MLP neurons of a small language model. Each row is named by its layer, matrix (up: input weights) and neuron, and shows model dimensions 128-191. Each number is 200 + 30 x the weight over its row's rms, rounded and kept within 0 to 999.
A block is one neuron, or neurons of one layer that tend to fire together. After each block is what it responds to, as a language model described it from the Wikipedia text at the highest values.

L7.up1675,153,189,211,212,212,160,223,171,223,115,167,266,185,201,217,153,246,210,194,220,187,183,232,196,230,213,243,228,175,140,219,132,201,223,129,211,213,208,237,155,194,198,217,193,179,181,190,208,228,151,195,158,209,262,193,228,255,177,185,233,189,208,215,136
Responds to: Word-piece fragments inside German, French or other non-English names and titles, often just after an article or first name: Fra(u), Th-ü-ringen, Branden-burg, Lefé-b-ure.

L6.up876,239,226,220,190,236,218,163,228,176,178,207,172,213,191,169,208,256,194,203,162,179,196,124,225,170,194,189,194,199,265,216,182,175,215,225,160,275,154,183,156,235,242,187,222,184,243,264,222,260,184,201,160,199,232,208,224,158,187,173,148,200,158,219,197
L6.up1053,206,218,282,156,194,167,123,181,243,210,204,185,201,197,236,244,184,217,227,149,210,195,194,192,206,195,194,204,177,183,229,167,212,216,213,223,164,236,246,183,195,191,180,186,260,246,227,227,212,221,187,184,214,186,234,155,196,178,207,148,206,219,243,172
L6.up2710,188,215,193,227,206,215,194,238,244,165,197,161,225,155,160,255,210,179,186,218,225,224,185,176,161,261,255,196,227,159,167,222,194,138,255,218,243,207,232,253,219,181,236,201,177,175,184,180,176,263,279,242,204,231,182,233,220,238,209,166,199,221,212,232
L6.up3707,206,184,181,250,220,263,150,199,187,206,194,268,182,185,210,242,211,116,194,199,229,187,168,200,222,213,188,205,169,197,191,230,172,209,163,203,160,192,197,135,166,185,198,236,163,186,215,196,205,219,223,217,191,222,182,223,266,171,170,177,171,197,244,170
Responds to: The second subword chunk right after a lone capital-letter token (often S, R, F, W), mostly in foreign or unusual names such as S-ib-iu, S-os-nowiec, W-o-łodko.

L7.up3134,187,203,201,208,220,214,191,187,207,230,229,177,217,196,250,174,207,144,244,157,190,251,173,185,243,206,199,126,188,186,240,214,148,174,196,205,124,237,186,218,162,216,143,293,175,170,205,188,191,184,189,249,212,180,304,230,164,176,216,179,219,223,165,215
Responds to: The second subword token of a word split after a short initial fragment like b, s, B, th, as in b-er-ate, b-us-iness, s-ne-ak.

L7.up2415,178,189,152,229,191,212,215,221,216,236,218,196,184,233,175,185,220,153,188,203,214,167,246,175,191,173,237,168,186,218,232,190,191,134,188,206,243,231,227,241,230,206,203,175,190,218,236,208,206,193,188,185,200,195,241,277,212,208,178,249,202,176,174,195
Responds to: Last token of a sentence-initial date, place or connective phrase, or of a section heading, just before the main clause (In 1993, / However, / ==History==).

L6.up293,146,155,190,198,168,212,195,186,171,221,244,192,199,218,226,212,280,212,214,154,139,181,203,222,195,187,269,155,287,223,180,170,211,191,213,186,178,251,210,225,229,217,229,195,248,211,171,196,142,190,207,221,197,232,207,234,195,203,168,257,187,256,208,182
L6.up307,224,176,215,207,260,230,132,216,156,209,223,190,199,231,212,173,193,197,216,246,170,170,169,186,194,203,188,200,186,170,233,206,200,186,216,214,188,210,202,209,218,204,209,237,180,218,230,227,188,183,219,229,177,157,233,201,178,230,232,223,155,199,199,228
L6.up1699,183,189,223,205,254,259,113,194,158,253,164,196,215,200,200,229,248,223,204,183,183,198,200,206,196,187,222,239,165,172,202,140,179,186,164,223,234,214,217,220,207,217,243,204,175,165,229,148,164,200,218,199,204,235,188,209,219,187,238,189,195,154,123,198
L6.up2562,199,216,215,209,159,195,205,240,214,181,184,212,183,220,217,215,226,223,185,220,185,217,161,225,188,249,200,230,236,201,218,228,182,204,203,179,191,168,160,243,206,196,187,181,183,183,173,210,186,143,175,195,204,254,151,197,187,154,240,208,182,222,204,127
Responds to: Opening fragments of words in non-English titles and names, e.g. Italian/French/Spanish titles (st-oria, t-ant, f-illes), surnames (De V-uyst, B-lethyn, Wal-ton).

L6.up614,187,154,193,227,187,211,205,138,176,177,231,167,163,212,232,196,200,244,185,196,204,165,213,194,152,218,207,186,234,212,229,228,164,217,217,186,198,226,233,220,205,192,200,134,173,224,187,254,229,245,211,247,187,163,183,278,222,183,211,228,189,182,213,178
L6.up1411,181,190,233,206,176,224,230,204,230,236,225,193,191,186,199,286,183,191,205,228,161,213,184,196,133,219,201,231,168,195,189,214,214,188,218,169,232,221,204,221,208,224,205,167,172,222,158,227,208,249,188,204,209,206,201,235,197,213,184,238,196,189,241,170
L6.up2030,192,194,182,170,172,188,266,180,245,176,176,181,175,179,216,201,296,169,251,209,170,152,221,180,194,148,169,202,247,199,194,165,202,201,258,226,211,206,206,195,188,214,201,197,193,151,203,183,155,206,233,207,169,197,201,203,213,201,215,174,158,217,197,172
L6.up3120,196,168,199,178,214,192,219,140,132,198,170,202,200,190,221,138,237,167,198,239,167,217,202,178,208,251,213,141,216,217,197,144,211,261,225,187,197,197,204,195,250,193,198,218,155,196,139,161,159,233,266,241,207,208,182,217,174,197,185,187,176,149,212,214
Responds to: Commas ending a sentence-initial adverbial phrase, just before the main clause subject, as in "In March 1984," "In addition," "Under coach X,".

L5.up494,177,199,222,204,281,175,162,177,202,155,216,202,158,209,161,192,189,206,197,165,183,166,194,196,242,223,228,176,211,187,194,166,160,229,269,154,174,206,179,187,182,183,183,188,196,227,179,201,205,231,205,239,236,230,185,199,200,163,156,181,223,163,197,205
L5.up1877,237,243,226,180,287,135,198,163,166,195,235,174,199,202,216,214,193,198,220,256,227,185,175,227,215,238,169,159,189,169,221,197,216,164,170,219,245,216,193,192,186,198,178,175,200,252,184,261,203,245,206,204,186,146,219,223,240,201,226,201,223,229,211,154
L5.up2736,219,202,215,200,214,169,242,200,180,193,206,209,187,198,280,181,225,188,188,167,225,141,209,173,186,186,204,232,212,185,233,219,244,193,241,215,196,180,214,250,164,221,227,163,206,196,186,203,236,222,238,194,188,188,255,243,162,169,211,150,157,177,203,151
L5.up2781,191,182,168,236,187,186,201,215,167,201,191,196,177,190,188,165,259,195,195,196,185,216,138,262,189,179,173,213,193,135,242,126,207,253,196,183,180,233,192,191,201,244,210,212,187,201,204,182,190,166,245,170,143,194,188,261,186,189,168,175,195,207,207,207
Responds to: Second piece of foreign or unusual proper names after a particle or initial (De V‑uyst, l'E‑sp‑érance), plus abbreviation periods and semicolons in tables or lists (S., Sr., no.).

L5.up2228,193,226,184,167,223,151,157,218,145,206,245,173,180,198,170,228,210,183,243,246,198,172,241,230,179,218,171,181,198,204,207,146,256,192,189,203,207,259,172,185,202,190,147,264,175,189,192,178,162,208,238,196,243,205,226,244,187,142,244,195,209,173,172,216
L5.up3290,195,236,191,148,205,191,224,190,182,194,253,214,149,251,196,189,208,176,148,215,222,207,149,214,230,276,214,175,165,243,229,169,186,208,246,194,203,205,193,218,159,233,194,187,187,172,181,220,161,238,166,223,191,164,188,255,158,269,163,191,227,173,186,223
L5.up3576,209,206,215,188,192,178,207,220,207,221,206,216,186,179,168,180,230,177,214,208,202,188,230,182,195,220,190,216,209,212,259,209,226,242,228,220,208,169,194,223,194,233,189,200,165,206,189,222,181,219,221,189,193,195,250,210,202,227,198,218,210,182,168,203
L5.up3729,186,174,209,234,228,194,185,182,178,176,178,265,188,193,162,235,179,207,218,235,199,212,170,225,217,131,181,227,224,199,243,193,177,198,222,207,202,178,207,255,194,264,167,171,183,167,243,178,189,136,200,193,175,272,222,214,167,210,179,158,235,163,163,241
Responds to: The comma closing a sentence-initial adverbial or participial phrase before the main clause, such as "During his tenure on the Court,", "In March 1984,", "Entering politics,".